config = dict(
    head_dim=64,
    intermediate_size=2304,
    norm='layernorm',
    rope_fraction=1.0,
    qk_norm=False,
    attn_scale=0.125,
    init_std_up=0.0157,
    init_std_down=0.0,
    beta2=0.95,
    lr_head=0.00516,
    schedule='wsd',
    final_lr_fraction=0.1,
    doc_mask=False,
    max_steps=8681,
)
MLP neurons of a small language model. Each row is named by its layer, matrix (down: output weights) and neuron, and shows model dimensions 224-319. Each number is 50 + 12 x the weight over its row's rms, rounded and kept within 0 to 99.
A block is one neuron, or neurons of one layer that tend to fire together. After each block is what it responds to, as a language model described it from the Wikipedia text at the highest values.

L7.down215:39 58 40 44 47 45 29 69 42 60 56 55 32 71 45 47 32 62 52 49 53 63 51 32 50 51 44 45 47 35 70 64 70 71 24 80 62 40 68 47 75 39 43 35 49 43 47 41 47 42 68 37 39 42 40 57 41 43 42 44 48 65 40 52 46 44 71 83 45 49 55 55 41 46 49 49 55 76 61 68 55 63 49 54 67 48 58 68 30 59 43 43 35 44 29 63
L7.down407:52 44 68 52 67 43 58 58 54 51 55 42 57 67 46 43 60 47 46 58 56 36 66 55 54 46 42 39 48 33 69 51 45 46 67 52 41 50 50 49 46 43 55 42 45 50 42 48 77 64 52 46 67 48 70 50 35 38 34 42 44 57 41 60 43 53 62 59 43 49 52 66 54 79 64 34 57 56 44 30 40 45 41 65 44 60 46 60 50 64 50 41 44 39 51 41
L7.down429:45 56 33 59 62 46 54 29 68 56 27 45 46 70 39 38 41 34 57 52 48 43 71 46 66 63 60 58 59 43 49 56 62 72 35 49 36 64 47 64 53 53 26 33 40 38 42 48 48 71 25 21 54 47 46 50 57 49 73 55 48 49 38 35 42 72 62 64 45 41 39 32 36 58 40 35 43 39 40 51 59 31 53 69 54 47 60 52 34 59 48 59 40 57 41 55
L7.down1483:26 61 26 58 38 39 38 66 62 32 57 44 49 68 41 67 45 50 45 30 39 66 26 65 37 40 46 76 72 32 54 44 68 30 44 47 53 56 63 51 43 47 29 48 51 15 43 75 31 37 41 69 31 49 70 60 52 84 60 54 52 44 42 27 80 47 35 54 22 53 58 39 53 54 79 53 60 60 46 34 52 53 49 32 32 42 44 63 40 68 67 69 46 48 52 43
L7.down1757:60 39 48 28 62 62 35 48 28 48 77 48 60 57 56 37 58 46 63 71 52 53 50 53 54 54 48 51 45 43 66 38 28 51 62 66 77 43 52 49 47 46 57 50 28 47 49 43 54 50 58 42 39 32 60 56 42 58 63 53 51 24 60 53 57 41 48 62 50 61 56 67 32 59 74 54 37 42 43 53 47 52 37 74 63 53 56 67 39 45 42 52 43 34 51 64
L7.down2098:50 67 51 42 66 35 48 45 30 44 44 42 39 58 45 44 49 65 38 33 30 42 73 47 57 39 35 64 65 35 61 46 36 32 44 48 60 41 57 41 53 59 42 50 46 54 55 56 45 41 77 54 40 47 44 51 26 60 54 49 59 57 44 38 45 49 41 76 72 58 56 48 61 83 59 53 43 58 74 66 65 78 59 49 51 51 57 56 74 49 20 56 61 58 46 53
L7.down2236:39 59 60 45 45 62 49 52 70 42 60 43 64 39 44 31 39 45 64 65 74 63 49 39 54 55 31 45 17 42 46 73 67 31 52 60 29 55 73 67 64 42 44 72 57 36 53 87 61 39 41 35 40 43 61 39 74 54 40 56 46 33 45 51 35 22 40 58 40 43 61 47 49 53 56 55 57 33 48 52 34 43 62 42 33 50 59 38 44 49 57 54 40 25 40 63
L7.down2282:43 43 60 43 47 57 66 57 76 65 47 39 42 43 40 30 43 44 50 43 52 57 28 45 51 53 40 59 35 65 51 43 34 61 54 35 55 58 75 60 40 66 53 53 37 43 44 36 47 37 40 57 47 52 60 66 40 29 37 59 62 29 74 30 49 50 52 72 30 43 41 56 44 61 70 43 56 37 51 52 63 73 38 37 62 59 52 60 60 53 37 70 63 26 43 51
First digit after a decimal point in table numbers like climate or sports stats (27.0, 8.2, 13.0%), plus scattered mid-word fragments.

L6.down223:58 47 28 25 53 71 33 70 57 60 55 48 49 45 58 47 35 48 46 43 45 76 48 36 59 30 46 55 43 33 67 62 39 58 40 22 49 45 32 55 38 44 60 53 51 46 46 28 52 52 31 52 44 54 51 34 44 62 73 70 51 45 42 77 36 56 65 54 66 40 60 17 61 37 35 29 44 65 58 48 43 44 44 77 45 52 45 39 32 68 65 72 60 53 44 60
L6.down340:51 54 35 46 62 70 50 44 44 50 64 32 77 54 57 53 25 49 35 66 47 56 53 58 82 45 46 55 52 49 78 48 56 42 35 42 31 69 66 72 31 42 39 36 63 50 41 45 37 44 72 61 59 44 48 52 60 38 44 59 47 66 45 49 35 32 63 64 58 59 69 46 52 35 61 53 64 56 45 69 55 49 50 48 77 35 44 53 68 40 57 50 52 59 29 57
L6.down346:31 37 56 50 60 62 71 34 48 52 61 60 54 41 51 52 65 62 57 54 59 48 66 43 55 45 57 44 55 53 48 48 49 44 68 63 33 52 52 53 57 50 41 46 57 56 42 32 47 49 36 76 26 76 77 38 21 47 44 58 52 46 27 36 50 47 64 53 45 54 58 25 45 47 44 54 35 52 59 42 50 25 42 43 55 57 60 67 59 57 47 60 43 45 61 37
L6.down874:32 52 60 36 46 53 57 45 56 32 48 31 45 49 47 50 55 62 24 51 59 65 52 70 50 50 44 61 54 61 49 56 34 72 63 45 50 51 64 55 40 34 53 41 32 24 78 56 42 47 30 17 35 44 56 48 38 58 61 70 45 47 53 51 47 47 32 54 46 47 56 44 60 48 18 59 56 44 60 63 55 39 46 50 42 47 74 44 28 38 80 43 33 48 44 59
L6.down1001:56 39 58 64 54 52 42 60 36 43 32 34 60 46 57 60 31 47 51 45 45 39 41 28 44 40 43 26 62 18 49 53 30 52 47 49 37 42 53 57 82 51 66 55 67 33 37 61 53 44 50 46 43 35 43 27 35 35 45 56 36 67 51 48 46 54 34 44 60 39 58 50 74 59 40 57 67 44 53 40 57 56 41 52 55 48 80 51 57 32 56 55 42 52 70 71
L6.down1385:41 43 74 43 37 42 37 54 50 48 30 59 53 49 47 69 32 43 50 73 41 55 42 35 66 51 65 44 42 61 31 55 61 30 56 50 26 73 53 34 42 49 44 47 43 70 58 49 62 50 55 59 76 68 46 52 35 61 48 23 42 57 48 53 48 33 72 42 37 54 29 40 56 53 65 63 44 53 57 28 55 53 51 55 53 44 51 27 75 78 65 41 27 64 52 54
L6.down1420:61 64 60 71 31 36 50 26 55 47 42 72 71 62 43 31 40 69 62 76 64 66 48 63 50 31 62 59 55 50 54 53 51 47 57 57 39 45 49 54 55 44 53 49 75 51 59 55 62 37 49 71 33 46 52 43 63 53 66 47 51 48 54 58 44 59 37 31 42 43 57 31 63 51 64 42 67 69 42 60 37 63 46 37 51 26 56 41 58 51 69 28 38 70 75 32
L6.down1511:32 57 63 46 49 72 53 39 73 71 60 45 54 40 47 29 47 47 52 63 55 59 79 69 46 59 54 53 28 61 61 66 50 42 31 53 69 50 50 62 31 55 56 44 27 52 59 40 48 61 46 60 75 47 49 48 59 31 47 55 52 83 44 60 63 57 64 66 60 45 76 63 61 44 38 69 77 72 45 52 40 50 46 46 31 48 50 47 42 42 44 67 37 49 53 57
Short interior pieces of words split into several tokens, just after an opening piece, in names and ordinary words: Pl-ov-div, Nick-n-amed, fl-av-or.

L7.down381:45 47 59 73 54 65 45 38 18 59 45 68 33 46 34 59 63 50 62 38 32 54 43 35 51 38 34 68 58 52 37 59 52 63 45 37 62 49 60 61 76 64 36 47 51 44 45 61 80 52 59 41 58 47 62 48 47 55 55 47 52 54 47 58 50 37 41 62 53 40 51 53 69 64 56 41 63 66 47 52 55 36 46 53 34 59 44 64 45 42 39 52 63 61 40 65
L7.down970:58 51 67 65 61 47 43 28 37 34 46 59 62 42 63 39 70 56 65 53 41 40 43 39 40 51 43 60 73 43 48 64 55 45 33 50 49 46 59 59 65 49 55 40 54 43 73 24 70 77 31 57 60 64 33 44 49 56 31 59 54 25 51 43 49 73 37 52 44 45 42 37 65 53 63 65 58 46 46 60 71 50 44 51 69 64 43 65 56 70 49 23 73 64 65 45
L7.down1043:72 51 45 49 41 53 52 66 45 58 50 69 60 67 62 84 44 41 53 39 47 63 38 49 54 61 21 48 56 45 26 58 70 53 36 35 40 67 36 43 45 44 50 58 54 49 52 43 54 73 34 55 79 57 46 37 36 57 32 24 52 36 54 51 61 27 36 30 37 55 54 26 59 48 59 71 59 38 45 72 49 34 62 84 69 47 59 61 66 53 45 59 55 40 52 41
L7.down1720:56 29 55 35 51 42 52 46 41 64 53 49 46 53 37 50 27 39 32 32 43 42 56 39 40 47 66 36 56 56 58 35 73 65 64 41 33 77 33 55 33 48 38 55 23 40 47 64 59 36 32 59 67 55 57 81 38 35 51 42 39 39 55 59 54 47 60 33 42 26 60 72 45 36 63 61 59 43 51 47 55 54 30 35 50 47 62 59 58 57 56 30 46 46 63 50
L7.down1809:21 60 43 43 50 42 56 59 51 57 59 52 46 53 55 70 43 70 49 40 58 63 55 47 45 53 14 47 47 62 53 62 65 56 22 48 40 48 54 44 47 49 38 41 50 54 61 55 51 50 41 52 57 49 48 52 52 40 57 37 50 47 66 62 55 58 75 29 39 60 51 42 43 54 60 56 49 64 53 66 60 37 53 55 51 53 48 60 46 29 67 32 64 53 34 49
L7.down1947:60 66 54 38 52 72 62 59 73 42 57 53 64 69 29 42 51 49 54 37 60 42 41 65 64 59 54 45 34 47 39 60 57 64 48 51 46 42 49 35 54 47 41 65 77 49 47 45 31 79 40 49 42 56 67 42 37 72 28 46 56 29 38 56 46 38 52 30 63 39 45 63 48 36 47 33 42 47 52 40 52 62 54 69 68 48 30 56 31 45 41 50 59 40 47 59
L7.down2117:46 54 35 34 71 66 39 57 45 59 61 52 44 45 53 59 55 56 40 58 49 35 53 54 49 24 49 40 39 47 62 46 77 73 41 51 44 37 67 49 53 49 37 41 46 38 59 49 53 47 51 39 54 46 55 46 63 29 55 61 67 48 40 53 42 48 52 82 66 53 75 53 45 25 63 52 40 63 53 59 76 27 50 54 72 66 66 36 48 62 45 44 52 37 58 59
L7.down2119:47 52 70 64 55 38 52 51 57 47 51 54 52 50 51 35 46 48 36 51 65 53 72 41 42 72 57 66 32 38 47 42 43 47 47 44 70 39 55 61 44 37 53 56 57 52 49 47 34 50 55 12 81 60 80 55 43 50 34 75 50 49 34 56 69 30 64 35 48 34 73 39 39 61 47 21 30 50 68 56 74 57 38 51 29 41 55 58 64 37 36 54 48 44 47 60
Second or middle subword pieces inside words split by the tokenizer, often after a cl/Bl/fl onset: cl-as-hed, Disc-us, Heb-rew, broadc-as-ters.

L5.down1289:44 37 39 46 60 49 66 46 33 54 63 35 60 47 49 26 65 58 35 50 50 51 28 50 33 70 62 68 44 72 43 61 22 73 55 47 45 49 70 55 58 33 50 59 58 48 53 45 48 60 42 47 53 41 47 47 37 60 47 44 29 61 54 46 66 48 52 82 52 58 52 51 56 31 53 55 40 56 45 30 34 46 47 47 28 34 50 73 37 49 27 50 39 68 77 63
Mostly the word as/As in phrases like as follows, as of, as many; also the closing == or === of section headings before tables; plus scattered word fragments (Inc, -c).

L6.down14:31 48 43 56 47 37 54 35 65 64 50 73 51 45 58 29 47 48 48 42 35 64 41 59 41 75 64 67 44 40 50 35 61 58 53 56 68 47 57 53 66 43 36 52 39 27 57 57 22 54 41 41 65 44 32 51 64 57 27 44 68 35 37 35 58 56 56 47 58 66 62 58 32 48 55 35 53 60 44 54 64 57 47 54 42 44 58 60 59 60 57 45 33 26 50 24
L6.down314:56 46 44 30 44 32 83 52 58 64 39 50 34 35 37 52 62 74 73 59 41 45 59 54 56 55 52 59 54 65 57 45 63 71 60 26 54 30 61 64 43 58 59 44 54 40 24 58 51 49 59 40 55 47 44 41 44 47 41 47 78 47 60 44 61 37 34 65 38 42 50 24 46 48 61 48 34 40 41 49 43 46 50 49 63 49 45 49 56 59 50 57 53 63 52 52
L6.down316:50 64 75 33 46 39 73 42 54 54 45 53 23 62 69 54 51 49 41 63 62 55 44 55 46 46 42 60 35 23 27 48 50 42 51 47 50 43 71 34 56 48 34 58 54 52 73 51 51 52 46 53 54 48 74 59 57 69 68 46 38 59 60 52 25 61 56 52 66 61 57 76 47 49 34 69 35 38 68 27 68 23 57 32 57 47 52 75 59 43 44 42 60 63 54 61
L6.down1384:63 48 45 41 44 50 51 59 48 36 48 39 42 58 46 49 37 38 45 36 54 59 46 71 68 30 45 75 59 20 42 46 43 22 70 57 45 23 54 47 49 39 35 61 51 46 50 44 35 41 39 37 42 72 52 40 50 70 63 65 53 37 56 61 38 80 50 62 64 46 38 46 53 63 66 49 37 32 36 44 52 47 46 59 26 36 46 73 46 66 50 44 54 31 48 55
L6.down1597:47 46 42 30 58 47 45 53 68 65 38 35 59 40 48 47 46 21 43 42 37 67 39 60 52 31 57 36 23 58 56 43 54 74 41 37 50 46 46 68 54 62 43 50 65 59 55 59 43 42 31 59 76 34 51 58 33 48 31 41 58 49 68 39 61 45 56 40 55 52 40 22 35 56 44 72 51 43 53 58 53 48 51 73 49 61 62 53 46 70 48 39 54 54 56 49
L6.down1953:54 55 55 41 35 52 39 41 47 43 36 30 43 60 37 71 62 46 42 59 59 74 33 54 52 43 44 50 61 63 64 31 66 39 42 48 53 50 68 71 57 46 46 32 49 66 63 41 68 66 47 54 55 40 36 48 63 48 43 39 59 42 38 60 61 31 25 65 60 56 28 16 34 49 63 15 48 52 47 50 64 41 53 45 69 60 55 46 51 39 58 48 37 42 62 48
L6.down2016:46 71 43 43 52 49 62 40 41 50 77 30 51 50 55 51 45 47 40 40 37 42 51 49 47 46 34 46 60 66 39 67 29 64 41 61 47 40 60 57 63 57 35 65 38 53 82 35 45 59 51 53 60 57 39 44 33 32 52 50 54 70 41 47 36 55 55 47 60 69 45 50 52 41 41 41 54 56 40 40 65 43 47 30 45 45 53 43 41 59 65 55 62 67 53 50
L6.down2169:41 47 66 40 35 56 45 36 35 47 58 47 54 66 49 66 42 46 62 66 46 40 58 45 56 45 29 62 56 73 48 35 63 48 59 33 48 38 49 49 45 66 54 54 59 53 58 45 56 30 55 72 40 38 53 56 32 57 61 37 56 34 39 46 50 44 47 55 55 53 39 66 38 70 48 52 40 59 53 49 42 57 52 49 43 41 31 30 32 66 51 55 36 51 62 45
Scattered tokens with no shared theme: word-piece continuations (intox-ic-ated, Lex-ic-ographer, panoram-ic), digits after $ or decimal points, and words like not, was.

L5.down7:59 53 57 30 80 41 28 39 63 50 68 44 52 44 42 54 51 80 49 41 39 24 66 63 70 51 54 58 50 63 40 35 69 52 28 57 45 42 45 62 54 58 60 39 55 53 43 65 58 41 70 32 48 44 61 43 55 59 51 43 70 57 65 68 50 57 61 31 41 39 43 62 35 58 66 68 50 30 45 41 47 32 76 40 51 43 58 48 70 47 40 66 57 44 39 59
Fires on quantity words like one, each, neither, many, most, and on trailing digits of figures such as 1,961 and 4,319.

L6.down410:62 42 25 54 51 67 63 64 69 61 50 59 45 46 58 63 41 61 44 33 60 47 23 46 40 61 40 56 37 74 45 70 62 33 54 58 52 47 61 48 54 61 50 70 74 50 54 67 64 52 41 55 44 31 65 70 40 49 28 63 64 45 56 41 45 46 49 64 52 64 74 47 53 64 49 57 48 75 46 30 70 61 38 30 44 81 53 46 45 39 58 67 56 55 57 44
L6.down1006:43 54 60 50 66 61 28 55 29 80 50 36 52 41 36 53 46 35 38 47 38 43 52 55 59 52 64 51 67 57 58 59 27 53 45 48 29 51 69 39 46 48 31 65 56 52 34 59 50 41 47 56 38 41 62 43 31 55 38 54 56 55 65 53 68 23 47 18 56 67 47 54 39 86 47 50 57 67 54 52 52 56 51 52 35 51 42 86 42 52 47 54 35 46 51 68
L6.down1155:56 40 72 63 38 42 51 65 42 62 30 38 63 47 45 58 78 45 56 44 48 57 52 40 62 43 51 32 39 53 39 45 41 49 49 74 30 35 46 64 51 57 61 41 50 60 59 52 56 67 62 40 45 47 53 54 49 68 46 47 68 59 39 46 41 33 42 49 64 37 42 30 68 56 51 34 42 68 40 31 38 40 50 48 46 63 68 54 65 38 54 50 58 43 30 40
L6.down1313:41 37 42 48 49 82 65 56 62 44 49 40 63 38 44 53 44 54 27 49 56 54 41 72 49 40 66 42 55 63 40 64 24 60 50 42 37 44 41 47 44 22 60 43 83 54 38 33 56 42 33 69 44 66 46 57 39 57 35 39 43 45 64 47 68 47 56 66 55 36 35 69 45 75 55 18 62 57 59 53 45 61 49 43 31 56 50 59 48 68 58 44 37 58 51 73
L6.down1839:58 64 53 15 60 66 57 53 42 66 56 42 65 58 52 47 70 61 49 52 46 63 45 52 59 47 57 38 40 21 63 56 72 58 54 26 61 44 36 54 50 57 53 64 42 33 71 59 62 60 43 58 57 60 56 29 54 48 55 53 43 43 53 54 27 66 57 56 63 51 57 54 28 38 64 34 55 67 33 68 29 48 45 66 40 48 51 68 47 58 22 41 52 51 37 46
L6.down1887:46 51 59 54 51 27 46 26 77 49 48 50 65 54 43 53 63 44 50 44 35 45 59 48 55 54 69 62 45 62 50 57 41 48 50 55 56 38 48 52 62 54 48 39 41 44 51 65 44 43 72 41 44 46 53 55 67 33 67 28 58 40 51 50 70 37 31 40 64 62 32 61 55 67 51 23 40 50 36 47 69 41 35 43 54 61 53 39 59 41 67 71 54 39 54 47
L6.down2012:42 50 49 49 50 52 44 39 53 46 47 41 57 43 68 59 23 58 48 55 41 53 56 39 46 75 60 41 58 50 30 53 49 66 70 61 31 49 41 61 60 55 52 35 58 56 49 62 64 43 49 50 47 51 51 66 59 52 36 42 63 52 44 62 57 64 44 30 42 39 45 64 61 53 53 49 73 50 47 72 40 43 63 33 61 56 49 68 43 41 69 58 45 60 51 39
L6.down2284:63 45 47 60 47 46 32 65 50 62 37 34 56 32 51 50 45 36 59 40 37 47 51 64 52 60 66 42 48 60 39 44 49 43 46 57 52 62 73 44 37 41 41 44 57 63 62 48 63 63 38 45 53 51 47 45 73 41 35 37 48 52 39 55 42 54 53 99 61 41 67 50 40 19 53 50 51 61 59 45 43 60 44 34 57 51 34 43 53 47 44 47 59 46 49 49
Line breaks and == closing Wikipedia section or infobox group headings (Personnel, Discography, Population) right before lists or tables; also table pipes and mid-word fragments.

L6.down235:42 67 39 56 19 41 46 51 72 52 47 47 23 36 30 22 61 42 41 60 71 45 47 66 39 43 52 46 67 55 40 31 50 60 49 65 63 66 53 69 59 36 47 16 42 65 38 40 46 42 57 53 72 43 47 45 69 50 54 34 54 53 45 54 32 72 53 57 67 49 59 40 47 37 54 28 73 62 66 54 62 48 42 55 55 64 25 47 61 42 42 41 67 45 40 28
L6.down470:62 35 35 71 68 61 30 52 47 54 44 50 49 49 46 65 48 50 57 61 36 44 45 62 42 63 44 43 54 57 68 31 67 60 44 69 55 48 73 50 41 49 57 36 67 49 46 65 53 70 56 40 42 46 42 46 64 45 58 62 69 60 40 40 51 58 43 78 41 52 56 62 43 29 39 48 44 51 54 41 71 40 62 67 44 59 40 45 38 42 37 62 50 58 45 40
L6.down493:69 62 39 54 25 53 56 61 55 45 70 40 59 48 38 53 62 56 73 41 49 38 45 16 55 60 37 43 50 53 58 65 57 60 40 44 51 53 52 39 53 50 41 64 61 47 76 68 49 49 55 48 30 42 54 34 43 47 61 45 50 45 38 57 51 67 41 44 59 66 62 58 53 28 51 68 48 54 65 43 57 49 62 47 59 56 39 43 42 67 34 41 41 34 30 65
L6.down1069:40 67 39 51 68 35 64 41 37 85 92 62 57 54 49 41 48 48 56 50 42 46 46 50 38 54 47 44 51 62 54 63 63 42 50 59 47 59 42 43 53 84 60 51 41 33 46 36 54 43 67 58 59 36 56 43 42 53 48 47 49 39 52 66 60 57 37 44 55 55 60 58 37 44 46 59 42 53 35 45 43 40 30 45 41 48 60 54 37 38 48 58 49 35 58 48
L6.down1153:57 47 46 49 82 40 54 53 25 35 37 49 51 65 55 33 55 42 48 72 40 44 60 36 45 60 22 56 57 39 46 55 58 57 49 45 58 80 53 52 56 69 57 43 47 63 45 60 39 48 67 51 54 60 17 62 62 21 77 51 46 42 61 46 43 52 44 52 46 64 40 43 51 40 59 66 42 45 47 55 41 27 35 38 39 39 39 80 59 53 51 48 21 44 42 51
L6.down1199:42 59 50 50 46 35 59 50 49 36 52 54 61 68 56 60 54 31 68 38 29 81 52 68 39 56 25 69 86 57 36 34 74 43 35 44 44 50 52 56 54 45 58 54 36 41 53 50 48 63 58 52 56 51 68 58 99 49 59 56 43 45 43 48 36 55 60 37 32 39 25 42 43 63 53 42 51 59 47 49 46 40 41 77 45 42 56 43 75 32 51 51 48 57 58 56
L6.down1677:60 68 58 45 58 58 42 47 57 66 60 53 44 31 46 53 72 73 58 48 35 27 46 47 67 44 49 29 34 69 59 55 36 53 53 52 42 52 50 69 67 30 47 47 36 42 32 58 51 35 57 31 40 52 55 56 57 60 57 47 57 42 52 35 52 71 42 62 51 47 79 55 39 58 37 68 49 44 33 68 35 46 39 60 58 48 42 38 43 46 54 62 48 54 60 61
L6.down1944:47 34 38 41 58 53 53 61 53 58 49 30 29 45 35 49 47 77 42 39 47 80 57 57 56 21 38 45 50 36 42 49 52 49 42 52 39 74 68 28 49 46 48 41 56 67 48 64 59 35 62 58 34 63 47 48 36 48 70 66 42 54 35 54 32 82 32 55 59 36 27 43 82 42 63 68 54 45 19 54 58 53 44 34 42 41 39 39 53 64 39 48 34 41 59 39
Space or piece right after category words like Type, Division, Section, Number, Round, Group, just before the numeral or letter (Type 89); also mid-word fragments (mort|g|age).

L7.down168:61 71 59 41 50 49 53 56 61 45 48 47 48 65 23 37 45 68 46 40 49 17 58 73 43 70 43 53 54 31 48 56 34 49 45 64 68 75 52 49 64 79 49 54 20 51 37 57 55 39 40 64 60 49 49 36 56 38 44 33 64 40 43 32 37 75 53 59 55 32 35 48 60 46 70 74 58 56 73 69 67 57 40 61 52 73 51 76 46 47 29 68 64 59 39 46
L7.down208:47 73 57 46 61 49 45 30 63 60 30 50 50 47 32 49 50 73 31 53 35 40 56 40 55 65 30 45 35 37 58 41 55 40 51 50 50 48 27 57 64 37 45 62 64 70 46 39 67 46 57 63 53 69 56 51 60 55 63 72 55 42 37 55 43 54 50 80 67 51 58 40 39 66 24 45 46 44 56 55 68 62 36 43 59 47 44 58 43 29 29 41 52 42 34 45
L7.down410:63 40 54 55 32 43 29 34 37 51 51 42 66 67 42 53 52 48 35 52 47 62 51 31 55 41 49 26 47 51 48 31 43 61 43 49 66 43 26 48 40 53 57 36 56 37 43 23 43 42 50 58 59 51 68 43 36 67 62 56 46 67 53 43 61 62 46 23 69 43 55 42 42 60 49 47 74 48 51 43 38 42 29 50 54 49 54 56 45 56 42 34 70 52 29 58
L7.down451:38 39 50 63 54 47 59 41 50 69 45 84 69 53 53 72 23 57 54 73 61 46 64 49 61 65 58 63 19 53 22 58 62 51 55 43 45 32 28 66 45 15 55 58 65 68 70 55 35 40 66 52 39 60 35 30 51 41 38 46 60 52 55 39 54 59 61 48 47 38 39 29 74 53 44 38 49 59 56 51 57 58 57 31 60 59 51 36 55 56 49 53 57 46 46 37
L7.down661:57 52 33 62 38 69 49 45 49 58 62 52 52 32 48 61 30 48 35 51 46 53 47 63 44 36 56 58 21 63 50 49 54 54 40 53 60 60 33 62 50 62 57 44 27 52 51 51 36 35 56 70 73 66 78 56 64 48 39 70 56 31 45 39 54 55 56 61 79 39 59 58 38 48 34 64 46 36 53 64 25 51 41 72 45 52 54 33 23 73 58 38 63 65 52 41
L7.down1819:60 59 35 63 56 55 66 37 43 46 42 80 63 54 57 45 61 61 23 48 25 54 40 44 54 53 53 48 53 44 70 65 27 55 42 61 34 51 45 38 52 49 64 60 51 63 51 42 42 63 46 70 52 57 50 54 47 60 52 57 40 46 20 60 49 56 44 49 41 37 38 34 53 45 50 52 68 25 51 51 54 51 38 33 34 30 49 53 44 34 24 54 73 57 49 30
L7.down1891:49 74 46 70 27 35 40 49 34 49 49 32 47 44 70 57 42 60 57 51 58 59 39 57 52 57 37 47 53 69 59 58 53 63 49 60 62 41 42 55 24 48 53 52 51 50 62 60 22 44 45 54 68 34 64 23 32 35 75 29 72 51 55 69 54 54 54 38 52 54 41 28 67 45 55 28 45 65 37 21 62 45 69 36 34 49 59 30 31 56 33 47 75 53 30 24
L7.down1973:50 66 49 58 66 55 51 57 48 52 65 44 61 73 40 46 61 62 54 49 44 53 60 65 57 68 61 61 49 49 48 48 50 44 29 58 29 58 49 47 44 47 43 48 36 55 55 42 47 58 42 57 38 18 44 59 45 44 72 68 41 42 38 56 52 55 43 66 87 59 73 54 29 71 25 62 59 52 46 32 31 40 44 46 47 59 56 75 52 45 42 30 38 65 39 42
Number or numeral right after a category word like Type, Section, District, Part, Disc, No., Level, e.g. Type 2, District 2; also mid-word pieces in long names.